{"num_hidden_layers": 8, "init": "uniform", "init_std_down": 0.0434, "learning_rate": 0.0176, "beta1": 0.95}
MLP neurons of a small language model. Each row is named by its layer, matrix (gate and up: input weights) and neuron, and shows model dimensions 336-463. Each number is 128 + 32 x the weight over its row's rms, rounded and kept within 0 to 255. Numbers have three digits each. A neuron's up and down rows have the sign that makes its largest values positive.
Before each neuron's rows, "fires in" lists the words (lower case) most often at its 100 highest values on Wikipedia text that the model never trained on; "fires on" lists the tokens most often at its 100 highest values on Wikipedia text that the model never trained on.

fires in: "of"
fires on: " of"
L5.gate785:091178128120140149142156076138060123110126165209185132101149144119109145133151180101092094165100155189147124180154094130124097145142154171120165118096109079144142087102135119177088147143153138123122143122063142169103154097156185112108114146114104164109097157147130114120063127106151147136123144141175155118109118126091043162185115170148128123152117089075086125122125126132060162097099
L5.up785:122136178186151095168112133121135095161110176109140158098123115122138139141164137163138181136121157167123150191174096104214077113187167129125140159136143035182151092179130191074134115173199135098201117158118097143138133082140123093099126146127106081136073155127085174103081120126047126136171123123129072101128136104121084103122133105150121088092108095131154169116152151173106165160070

fires in: "had", "a", "have", "given", "to", "some"
fires on: " had", " a", " have", " given", " to", " some"
L5.gate871:107140098123148138115157173120128156131161133109095119156171112119139135133121116193127067155169080107142132116160100131091129108092131168132110122117156145152098166143132145115102122094176176156149107143133184104071141092100087102098118145091105090096132162146127143132105106106177069129078150118114117129118165139133119123147142191155114090092078132126159120088132131172130066159139
L5.up871:078143146107133089123153147063155110075215174146150079125180115109122166162117105178064112218168104108113123120150102137097182132081086195139141082152157123144130124067118138122155132088118120122097133085105176113060154117150155128107101091061127169122135149119068084098114122158151080085135158126065079120105114156154105067125166132133112150095093104158147106141083162109144109147119

fires in: "as", "in", "to", "and", "for", "until"
fires on: " as", " in", " to", " and", " for", " until"
L5.gate1742:128133161110114127080113115194097151020096112113116131112082069136140123177180129075097161145122161128133153111111155137106114134116103106167178200136141104124118143100134158142100144203205135139137132105145143123122142129157131098112065122089102111107116181077121122049101085105116154161126096136110080119182123121115092137126115085085093137129169158186078109061138160121194122119134
L5.up1742:139129120100121124157082127136139147105145101175107150149087199119130159107178148159167129108169130181133137112123153196104117135130151132118097146167141114204093152169143078074132098158127107091049116160168115184143095139138118070158102113151135146103115165124092169167096130150134031151133071094123145116065090148174144084125059102163082091132130115104146129159107142115115071081052

fires in: "a", "with", "of", "by", "under", "in"
fires on: " a", " with", " of", " by", " under", " in"
L5.gate900:078090071126185125113144178149121156153129135158131151129138168173159156126134126179096107117191120168099090051178167102094089133118100124105051195143111207150143158152120117133141173112147138150087184165132149083131165165114101086159069112170142128136128129149066075076097159166181079144174099133141149133149098128134083107122155105114182100142122183065125180110201095116100069140146
L5.up900:153125099176217135100180151130050130052116102161108187128119139119133151154123091134108131095153112129153161136125140129143106121132161150104119178126117150195114181090148100104183089138129129099149104158152156110140186140141107134139135179139112185164130117115108150135116082134183177091133138173143087129157143153103127122114150102173116073133175137125156094120180082123125131104128

fires in: "as", "be", "considered", "became", "become"
fires on: " as", " be", " considered", " became", " become"
L5.gate1281:222119131130137145122072132143098138065098172065110127149100090159111135107138125118209121124082147101105080119094171135132146143096108098090135163118086057160145079138124095117075129155175125167142136148143115124157157154104196137197170114162142093108167165073106110054122119146095126128154117085108131116167088131125162129173161142096115065130127095102143137162138113162119179138158
L5.up1281:151125150144140155104131122135164156067137151100166113116089117154141168104133154085250098100063126103112148093099155146135135104130127092135116149101102099148082113073144119149145116172151178177112137190153160142125122117156151133150180132234135117195181167080121163107149143158095131127083193085105135142126129124194133143148104136106097137146120134150138122144138105163146169122108

fires in: "at", "over", "about", "spent", "during", "around"
fires on: " at", " over", " about", " spent", " during", " around"
L5.gate162:117156125109128126074102111128174151157162091103134134116120144118129123122143103180107092080104136125208139104163089174157145107131126126134066069131080128145070113133171105145146153141198106140152088173166128090109100140150130169142104099090017092108047114122154145124099099059130125131110130130092175158195126134117116130104152164103163130124116088104156126134090148088151192073135
L5.up162:137173099093139150173138063125143122130116157067176092118149097112131105082122138170098076116102202104152147074170130124179176136111126128123062125171118133118148117061150141177137163115156150046116148154162101099083082157194085121158102085121111125065076080127198148133095088120123107227109133116075157137171118172138148128156076136179120122136147074140104107111133097130148137185150

fires in: "the", "of", "to"
fires on: " the", " of", " to"
L5.gate1393:124110112130075132140111151119195158136139064111160098147094126125140129152169144114131089147109138131150101165166121180143124166085064199120136145159097115128165111122074142059136119124118140103114154117181156096129190139128109136123121173163155089161138133145124166112086131156071141123159167126152169137143078043112114096154102109186084170174134169096141134144100106121097087119124
L5.up1393:127076214145115122174152074130162168122188082106142096143180174144084100131113175102128165154160152114135111109122206172137114094107229129124134094174107142127111138126120164098180097122100082150166173104112140100118143049139131175148109156115173148096160084121099164201101158170144135168095137109054118128097146110153117133097154147177148140121125122117153171116194073123127148142149

fires in: "the", "a", "in"
fires on: " the", " a", " in"
L5.gate1583:090133122140127156134118129157095128116138149104142117111124110144176121161133132142165102069171123127147137113100160174082098187155068078113164081090126145142171100130085135117135137105134102157105135162086162140167102120077164144097093227119110102125168076166102124043123135083172109071118139198110114098145154087118144112122138226077119112078123109147134203136155101123095084091128
L5.up1583:148150122157087120104106142160070069105121131107195200087159136092202122121142141106132102121121124083112134115097052150118152110146144110110147105125100134097104133090177139118160116214141125138173167059102147162123103113111107112073101082118160096069170157107167108083131132078154155102083127156158110170132141142082102131153114120120157071119140114160048158124093152098115145158128

fires in: "in", "october", "september", "november", "march"
fires on: " in", " October", " September", " November", " March", "1"
L5.gate703:130157145076121151134148106106143149069145128115121097201128147127114140101087154149197114112169146130164183086158133116113151161172086170125083135156131114132128111126087160142162124102165146144162146130143112074109099120056165116126096175113079146104085109161175150101091155184191085138127056118109098179187021148169096121086104095090198197129105133104093106067106103194124116090105
L5.up703:194158199130157163147155136140177132099180166162123087114134135133156142160166071135111198162101136108114143074120068080108128180095106121088108124163145133188073112132131086144055131083115141157054173132092151130160133122094118108098073178202068171179064139113151083114130124086121125077145108121131093162133106112170116135026121166113141103166157112129118132078130176138118128133114

fires in: "in", "under", "on", "to", "from"
fires on: "In", " in", " on", " under", " In", "in"
L5.gate1103:188138176134111099147124144103133165106151074146132136169131100150123121180182156032124114105139156113135117160135105150139134175068131100144131157140150110101124150157158155104164163114115106155109149114111161092138144149164108111132131098090119140078138123104134073068149172090155128156158140107124114103118167052144139126082145140086138080117128132173148083129117150090168115101115
L5.up1103:170067141130206177165109102173168126126169131027081141118109129102115063152170113169147153119141108139176153130134149139110126083072162117122076191057128124166113148120165162097116123142141157122042151121118165154131113128128141098113088130142125146131112150137110111132108136169135040100108103111123125146149096135122195135132063115112093095164132138106146033207075131140134121143137

fires in: "was", "are", "were", "is", "as", "been"
fires on: " was", " are", " were", " is", " as", " been"
L5.gate403:155125089142099166146146153098139121111132129137120164095090148088164126141115146137147171099093049126186090116097159136105131239115077166120118078077120153144123110139175081157110096145128181165169146126198156095131114141165139106109080128139094151121117171145163146175074153203070103112115078119137096151125142123169158082135086147098127126099123068170090158169120081084125183114082
L5.up403:105176080132125102140120131106092147082151108091126099113086109138115101160149144128180141098112075129131120126155170073162130126172068116081111045166135179140192120091150114110093164125163139198136145145100129162182076064133112078125126139106061144145088136155118098082161084135094108157082115146139125115182166137144149118185108135087097123017157126102069132153096076132161140134065

fires in: "of", "to", "that"
fires on: " of", " to", " that"
L5.gate706:136100105084114158111141159074145118160121195141200109124100150089112132062105156064164103143102141147160153119149174131118114091147158182136175121173162133148111090135152157142107148108144101186142055108148070133215100081119127123119126174164130134139092121142115167101170140130154100105117096142136137137160177141103148131117135086087121166195140132126092085143128115118153112081099
L5.up706:092147136122147121054103143104100158128154161085154115086156128057109154111170127166093117146142162152136141174112139128097111161138179151113128137138130188156111143115180092140116104089184156104108068081137116101138154129127097092132178076085116140148084159136106133109160147137135117114135114096135157155119120128104095140154111093114081160152168166145136119168089166119135103090059

fires in: "his", "following", "after", "a", "to", "s"
fires on: " his", " following", " a", " to", "s"
L5.gate316:144146117204108082168154156128128159109141131160111130154138076118141111157160100143115109168047140169184157085141169104114110080138133083152073187126085115167159129115088197094139171127118153137095134165157156124126146146123092143141103178159135181152098145122150133147110049101137105086154111156144132165105096112111144104104075146070098138214081078079168152082108135138109142152137
L5.up316:124130127132117122102113126094162122082122174160141185139098113091117131084064158185111161143163143088168128116111218107091156147173136146116192132150112156119128132130108075164139173135151086131108147114161186079106116107098137161126085118135126092125133122102101125052179112118118162172153154098131162085145108164088143023104124192117148157131142127130056157139196168135124146137069

fires in: "to", "of", "by", "with", "against", "after"
fires on: " to", " of", " by", " with", " against", " after"
L5.gate538:139195137132103156133084156173152123141131105136113095122121094162081130101119155102101139099134096086142160133144219135131124130118135137081134114158149091138128111117076110169172088121186111178086147192106109105117115073177113098123120095156129154157125181124135149168104111171104087194099176140156122076112182085132169127094103128063134105151108157147238119156103104134103115093098
L5.up538:115120112161146139175147106132176165127133112107118107172113133103102183086126162116113161109132167121052087122175182157194137118085125127080157088084097136139131139129111174102161046125160146084115114156176177108158082080160127159126090113128142159161159123146107133142180120114114086126135129154156152185143150108092140084162164128158119116080129149115114165144115151149130141126138

fires in: "the", "in", "on", "of"
fires on: " the", " in", " on", " of"
L5.gate1545:154105103128082136082175176131121117165140117084192045124154102141195127144152110090117130125118181117159147128101094126107175109128112092174137175195106140032154090167114147122114160114125103101047143152103094101091134092061130071147080076092129131125094108170121155109095155081134138139195150064116120130101121157131132101139107148192122097150125078166133087057134120111104123157097
L5.up1545:154136098061076172156159160120158151198115153118138093124117160105194121150162176100157148135159105095164140159105182141071127080099132149165112097201117111175160122104144121127114143064112126130066091109167122100160182132101115105104069145139134104091175165118127109132121191126101127120141177142158154154120141138140176097151127104157108140100132152158193140159141147078098147172145

fires in: "he", "i", "she", "to", "they", "damage"
fires on: " he", " she", " to", " I", " they", " damage"
L5.gate684:086166124118109177236121142102134172100120143162141066083166162124142133163136182108097161092114126140125168107120108101133106102142142119090146148157140172091093118122158126158154132075088185129105121070081174113037087130129133162140173151162146209134104127091157133131108083139103128112126111098144200139124178125132152139120072156114119046138058068105181136120127144172136126082088
L5.up684:117178167102177065098136142134151166180138164147155171140105140144109192081107061099109133157060181131120101111157120076147107100109146115115128125126140106103185166120073122096136139153156154160115106132151078131107149171069150090136135195127140115148070103130168136085160139176178137143116152153197124119161116125104126095118141119158148136123128126139134146120117191113101141116158

fires in: "to", "began", "left", "started", "from", "entered"
fires on: " to", " began", " left", " started", " from", " entered"
L5.gate1176:206137072143182148086154104082108173124125143100106131119119070106100117093128139163088122105018141119106122122134138095163116093108088167170154108172128071147122135138181184097111159128134097169147166114035170166146189126125165117116191085111049141121079140075144110181073068109119115074142127106115166134084096169104096141095168160114145082139142116150131119156139121167111073119103
L5.up1176:188114111173116118082198090071121107115181158110109105121130123074109106103139122121090075085051115166088115113159166106154107146085117194152171093088112116168122113153133192154120108146121104173087081141099133187180135104128170177095209086128113124132144097093132113087159064133098123115101090101144162142120137172130080146144171168095173106136181091135148137139120106111156188106121

fires in: "south", "west", "north", "east", "northcote"
fires on: " South", " West", " North", " East", "South", "West"
L5.gate187:077114098129108154203136165115104171164128131110124082145118148110123121112174107120137151113118112130127148156192120098154149175202156121152143080181112121134124148104163129080107109150080156118129161155104105089139181078114096083168146115174089127150136128073118139134037205084135105108162112113160117079087109114101103139097097140081158102107112127117131142097131145183193072109138
L5.up187:107172180099096097098156125107113161065119218113153098110159166166133148102112147091124104127130068135154114154146088183134091144103082098163136120113109186104142131136180174102097130109147086102157129064173208172129149124149106210125110152195089149119063157127087145125145175206139146149132178195172090133190124116104205124105175090136154135136108140108120125143167134136136134111150

fires in: "the", "of", "same", "year"
fires on: " the", " of", " same", " Year"
L5.gate492:142162117094107122172189122161202096100122150175154073142088124166106127151117112131167149075157106078189136152093088129185118090079165119159114148115108077128157083072079137123114182092121175080158116157148083154138151115147124162113085139077166156126085085110135129123110154158117114120108126144150104105116123078164148082108085166110085207148083085125116156160115073129132118110147
L5.up492:160150146078137086112162129119165099117097115169172077155128172134136137180110118133163145078115117119149123125095108177185144067146121134169132159139126099101107104055093170133087135094093159120192061156135101148147137030148109089138109136044132170121121035142160135123160130064161087107059120137149122099104188129146153117149131141163118176171115183103105100169092111156184127134117

fires in: "the", "goals"
fires on: " The", "The", " Goals"
L5.gate829:127154115174113138144110125076137181161185142173148112138153109146149123089087069134084122131113138154121144126086154100150103117110107114132151155180146159123126162147081094148153114114208193145138132159151113111152111107141132086050111129146118131110077209153112117092128088162126101066117140117173102126114114130121121158124081155112172195229113115178160116114148132143235190154118
L5.up829:145150118095086122106107123149148100175172130130107146148128120136096103117128085090142141154076102140097179177169092115059079092148143095107158152095105131152125112126101134175166169114122124120127144121126121140176161216143160097132116173106107205139129123091129153089144134128133224094168175066118114125115154106105076206138143103150163171159115087115117086124176132175156130128130

fires in: "to", "was", "is", "in", "agreed", "decided"
fires on: " to", " was", " is", " agreed", " decided", " in"
L5.gate329:133088135100062183122207120122138150153152179155161116128071125138148159048082124163145124116127109110182167161138093082117148142163133082147117164091090073160106156095142146153130134068122086189098121095054193104119137148179071161133139113123065107145116159138151105164128106147133109119097115141114171156156136161197141134152204136088086158138103111127159136145152131129115097159095
L5.up329:171139133091122092138124117063093151138147123160139171122089134163176191094114154121173172106110057129170136113083086134127123135180066159116103103122142099131099078095110143137128148117097082138145157089103159174136110115140157084078150057085119115151163169106129143137170096175149157111104131107107179183094173155199177145147112156124129138150104091139157087083104108138130081147083

fires in: "also", "and", "not", "to", "first", "only"
fires on: " also", " and", " not", " to", " first", " only"
L5.gate991:103164119117128137143100128141156044077116121122154134098090128203171168107164172197133085119132180117132152172116108124097111129137115116144135153145121101163112129139120097174052131101069144184134141140116102168094080143078149124124072138137091100085119122149183064164191145088143064108177095121174097148209133184158141134115121165089143097105105097112134100103095095068188102150133
L5.up991:130100136143169161165105120081125107104181154109104118123102138063128120120156174045141151168162111124147192172119102056162130158107113127188134085133190155142100150140183111162082161087122176176127117121113119133086112095164139167165116098114160092135129142119147153139133173113122116128187152126196179118077100206117111063121109120158092129223121157123090151172166109108126161130097

fires in: "in", "of", "since", "until", "led"
fires on: " in", " of", " since", " until", " led"
L5.gate328:130181191149116100110109166180145122146136156067086123141167157136146148096180130136108139049148148133117109138105150110096072154065110148091134127099181120080136116159107153083176097104083126135171187128093126105149127084158162108087160189138124137136105153112131083127042147114124114138136093139127132154162136191092123139083104140039083135154116149107129131089149115143101113130116
L5.up328:172161118148126137113135138144186073157134118162110147123129110139110107114189120112102121096160139118159128146063080192161132099034086100094138114159220130140187165112144125148114062152111083050149139081066118119167115115058139107103128142154141150123145118090196124107115129120139100120093112133131104132113129127136146164106068072149155163166182147120131134122078137111103153103094

fires in: "the", "a", "his", "its", "this"
fires on: " the", " a", " his", " its", " this"
L5.gate502:112077120155124147116080112073108142119125051149137136090203138109130213145157132118155096131137143110114091089116132092103108095192082105103047124122082149131123096110149114093147107137128102124150130131168069084130132145124111153068164113146138097105109129115095114121141151091180189124064139109169151134127110130122221087139139136148137063183093105101075128084083070147110109145088
L5.up502:106083121188173187130112121106176154158134132131135205084114131095100082150136101113095102120053116106129096132102130132132105122162142120140104128096093132161155135070154136111134162127150173109098167086168123050164134125052089132093133155158119077062138136105154125131100082123124133143088097080142130168145128119187226099116106138154125104164123138127112121060152113095069124111178

fires in: "by", "on", "than", "from", "via", "in"
fires on: " by", " on", " than", " from", " via", " By"
L5.gate1253:159126064099179108125151198077100138204129071080071093204130170096101100205139118086145198120150142158200085187066099083133109167172114079168079166111110073146142164147142174112119074104127100126154144118118194139111147102141130153103139070121092142104174148107176108090105142187181068174121090094186141124181135054151159192098139144125167165064145110131192130132183120124118030171094
L5.up1253:123137153134122133187155121133187155119120162089112112124129135119093077137111155118128065087161142148165163140134132081108087103112174125135137108141169144141147058120101161155147114113134101128062143123142177127140178183110179113203114125120133130170145109089117145102109132132084126149165146189074171165135159150129117159105125108127121102147120174100144057113179149117107120126115

fires in: "of", "from", "with", "in"
fires on: " of", " from", " with", " in"
L5.gate1756:107186157153180132096104136099085083135139152174112140153101088075112126181124155142125110133135206181149107125140095109128088081115127143101122130147121141152152155137112187134165148152153081185159173161058121111075143086121146142156083172042158115124145150119091092129166103064159128124102135209180118187132139108069149104092130103150105118092162174142150121123137146187126115164045
L5.up1756:122162051066166133191138186081139144176108144062144147162159181104079157158118105103124176150112103111111107079163122164204158129083093108101146158053194134172137107107205152151170133121129135140121114131154124129126138136167123123149111152117202138102196123117133162086069154103163123113131095173106121109151125164123145035160139113126133140115101132112132172162084107179069132087123

fires in: "as", "than", "to", "be", "one", "from"
fires on: " as", " than", " to", " be", " one", " from"
L5.gate1457:124119121165054123104129079128138107095178135134092115169163086130085196100144086144085117061102109195098108125079155094110096150073126135098156142142135175130187103091090197147115173168142134118116115077176162112165087100113109144127174126086137125113131098084066111088067127171120153202157106147119108125173110147105155056180114095161122094100093084077109124175120149098151080143138
L5.up1457:118120125127062134137119111124161180131128124130103057120184105115142095180115155137201094197058100137144123133141110122150051079151101119073133135188137159080145135085105131090129117136155131130132143130142193133154129205127139109148079088131161133109142116104073100141086156178110144062153165107087145095120128133118174123140091134174104119125104130128134082071106197114127145111184

fires in: "the", "at", "this", "same"
fires on: " the", " at", " this", " same"
L5.gate391:174118149170090142155085113144144156101122140118195136142176118156194086179145113077136077153105162073171171148120117167118176184152101129102131133115159139144137171147062052161101174107117123127149133138086145141082112155099131154098076105104112059070144094159158125126129100045207154201144127088116170129135131125126121086162112102140076176174091124145156046120033121132177114129140
L5.up391:148125162136106113187123126110163140056144106121111159168076129133160115131090102078182112117122134119117094126160087185131147141184111153118138161128076122105129138106092149151137130142133100095103179158125091203170163142188122148073092101138129077100098129090125086136207092062176148092114162146124156136146113151057120102122180107106101142151129141122150163097137088146139124116056

fires in: "a", "of", "the", "an", "his", "was"
fires on: " a", " of", " the", " an", " his", " was"
L5.gate279:106099170173138098114099150117103158141127169090143159132164117127164100124178125119097142098148093176153128070123099160061116114097121106140105104091138103104123146122139078035116140154122066148115105102150095154108160135131181197152122114078072140089107117133163133107069076084152122080082129104182129173157131084169110095183179172117119148111095176060136118156126151154087153086113
L5.up279:167135093139097130127056186173161135149096132111189100157147113169170114181131106145083144115115148161191100125077114177110060161179048147140108065108131111156148116139083152022063114153095100173092120157142184133107097128136126111187111156051133129140113127208128073083101111064147114107127121114124081123130152128092121101137140137097122135157081137114170130146118103157143098138166

fires in: "of", "to", "under"
fires on: " of", " to"
L5.gate1194:164121119081130127166193103165127155111143176165120144186099133182112154138129168078117154079109109167132121089166169137158137178111128153096160148102113113072140153102189178193085123114076106097117092129149138104142088164132166106106105139119129120190146171114104095145143116070155139157103185169129167112128156134052129063125110124159178125160160164146128145147146126112138124168131
L5.up1194:149177156139166123161160129143084170122125170142134168118146113138135133076168096090114140127080142144145114100122179141152154132160043101090168130129099121169122151112101088166084131118135174073122165122167108170052105216108069092105137136166104121179127109120114099096183098159138126168119184157218126089159080061134099118137128042177135121114143126120092075092097089091132104122125

fires in: "in", "at"
fires on: " in", " at"
L5.gate1245:163207130089154098096123147149151131137160093146104119131160181097166094135199126099148166101101118142164112105112096125123134112122080139152116122138126096121141123116142127118056104172118156125146154147098111109103152129110120152078137141103120125088151075172157187133091124124082123141045130143139187114166133106152107145166057119110178144118140129098122147154084108113154144158150
L5.up1245:122087182165126115166156082123121109140142092152117120136097166051174131085119065111164122105168196101118099092120144099131157161162082098130120091110124095176123148126124129125103126140090100158109179096160077167125119060099103135107128111138134141149145139148074166089155179131165116177161084222112072124185095121120120070108142091145114114167171126115107135160164161180178125158132

fires in: "of", "by", "is", "in", "was"
fires on: " of", " by", " is", " in", " was", " to"
L5.gate102:164176113136178108101134103145185086183169140132151176175142150067153083171128186101126130066109154149169153170122096160122124142176139167143120144159125172117152187092132138154160142136128096155136175113152108073132166162152090121106134136154076159138143132115136160076064160144117146166153104145195127096121100135083164156159156169095128217147124155125132161114119138114107178198109
L5.up102:104132101134108115123129107118130126170114126120166163122117124100112132165114110104114155117153134111079186123075176161091207154184089137119157157135125178107079135073096184099133132130132085126136108149150134091113158109142216131148197157068139167135164108088167083163108109130150193109121137139169157129133146158098095120130084121092157157153149145103112116102135128177128094138140

fires in: "this", "these", "the", "that", "such", "at"
fires on: " this", " the", " these", " that", " such"
L5.gate897:120121066129150143147131095109134120067074096120101159103076166107133088102151156079118147069044141165126154118110156136117134192157086162095168111144126124092137122068127155176108192090164157116105149160188099113149108076137164120088101155133138134162093148097097127071161091102141095187165103118127172123168202161107135145106048088106153137113158136104061082122094081111130099147163
L5.up897:122138141107148177089111071091136159074078146179113134137137142125091106103135113094148141087121180151111135075098179137149140160168120183089162141100123119105120193063112141106122102118143156128079106076185197145157136163151103139096131114143101113117120159137142177143199083115127100213149139108175130137138076161145143174110119101112150154125117158110073115140112115085101116154192

fires in: "for", "and", "his", "a", "to", "its"
fires on: " for", " and", " his", " a", " to", " its"
L5.gate1437:106093151126101114150106132153114113118115076129106198097077208188127130149117138174132144191164148117088107130055124110084163127180128064141128180105108098165115140084119115108177154119110139116082130130103142095153135147140112099085076125111107081150126181129112053127122171163171073108138086114132126117127142148082043126063134145191097138156119134143146124189119129124145148108133
L5.up1437:124146149159144106156097171092126150185149118077099156109138179118133139141171170129142182095225184082139121120131170034118144163107122075163114209105138104135140118128143121115118118118111156061154118073177213135146134086096091135182070141099150093111125163135127118099143181171166103119100118142129131109090150100117113047081098136186130144132107082105091102107134121107135110146143

fires in: "of", "the", "for"
fires on: " of", " The", " for", " the"
L5.gate354:106132180156143161125125112149093180117175112080115073094093061182165124152135050131134101180112087149131110178167121095181075157050155161146195115174102155128142139065083098163115107159117165111115114168114108072079192084150162142152131119138121091132102162113122181164138162092078102109066132164113103098104181126180139111103167127102107064142117095184105177129124111182175104167158
L5.up354:095128092151099199104088153120098154135179167044094143092133172137109163189098140160107174169158143091110051135112139127070139090086104114087132144134115133163109080125136159146160099229125135165125176086163103118053108127120112159121179121086115104150092179094115120126143100116176131090099173146159157129094128155112114096119132132122178107118086149125094148102108160147152118141138

fires in: "the", "a"
fires on: " the", " a", "3"
L5.gate1035:083176136140161150120091173168154145132135105174154171109142093103061073164116157134204136126124159144142061127098185089143100178138209121145156137129185113101174155105157097112169069136158077130145119081125151155100098201160101131142143138130128158088164110155120110182133123149130098123097168070118065106126077113073116084109075114141160134105116100109159130110169123111103060087116
L5.up1035:139159107122177112149097121153142143167153071119129098067120108156057134127153187120154148131124123106110112067163161155104117160145135126132152100083100112117100131123144199174200116170113122125066165099087181154170118111138125168123135169106075128098204134140087138204156133190091104117157185095094105070128130119068097188185159115147182125120112174108119072080115129123160079124131

fires in: "by", "of", "in", "from", "with", "for"
fires on: " by", " of", " in", " from", " with", " for"
L5.gate1036:088183181160149081127107140189075135126155147118147145101130186108136101115066153148164157087097136165099156176132173106111120165033111146086110147107167085112181099144112133104103144110128132120158108166079119067135091029064173119188117110122117133124147148149157122160131133077169153116124092183108113133111122107100168097104131114122128125046095144196158103113139169098137031075166
L5.up1036:176197168144115091163126169192106174146172201141120090092127142139130119112120109165172130121131120116119168133078154104082131164157111153110129129112177152163191177094146127095094137149142126096129141097059167079166039076126124077171157104141083098121137134113173105167127134101129159121102111136097117142128170159090148116126153144154147107091132146118179094126139136085164144123157

fires in: "in", "of", "to", "do", "with"
fires on: " in", " of", " to", " do", " with"
L5.gate600:168094146076088143122142140132068144144097149144124139135107183104141123138138088126123178112113055132174184119092110181144163084165114149055147135128109190143121177091134092094135179086148106130081139108141075123131150144162159139146123112174059129132127122149119131101068093176131145079121169121140078147161240176135091129135108088109120117189140114082129070094100117135114147085088
L5.up600:161189073116136087178140161057122100131161135173117126150120180069130126131179134153068109111166108110140192093093136174143091130115109159074128116127122114158137109081116134163131135121186133100169099083174095152134132163148145067090106104158066095100078158093123145163123103133143124156072166112141159120110122179090137088161101102145155142195103143062116112086085109128150099055097

fires in: "of", "in"
fires on: " of", " in"
L5.gate1723:175163157125145138141121153148105107107154134216205202121197151056058112147149139157075022125153172124145147136143167098069148080135127056145142071170105195076175115138177057137111186121154145129137140163082087118128121121113071148178158081094123170150091158102100094130103171122133114129094141143159147172101133175119143088104150118166118103158118137116151094080090126126143141144134
L5.up1723:089123125142117139175114169120107086140134140122145149135156064134144056109084103092093173124189107126094127101126100168149137058176150196119121141137111159138110134110087174117124173086155118143180128111116159101133123154113121187172178072131131095123154128083175140129125152110126149116120080133142119171084088146061078109109137155141133112140181198156161146117164097200129110110058

fires in: "in", "to", "of", "on", "from", "at"
fires on: " in", " to", " of", " on", " from", " at"
L5.gate1272:089097134167137181133130169186162128157130097099083069132090073101167143076134186130114095157152167117168161080137127113128115167104173149152117135159092151124106102169125146102121127117115104149119217070108124135133137160157138074151122124082135063067170168133160098108085135125130130123135174113096204156153113132121118165142108063125167063172124127118187103090178176148146074183173
L5.up1272:105121149148146097126136136175165131102154082121121143155109103139101123104105129129083099140111102137150101101156192138107083167149151180128127155109066142064145108170126123111157120102122073079115157042157212154125099156137129124144137164112137126108177110138142122138112127111132087156132151119113131118167169203074085144132126080097124101161155152151109166109181166158153122140117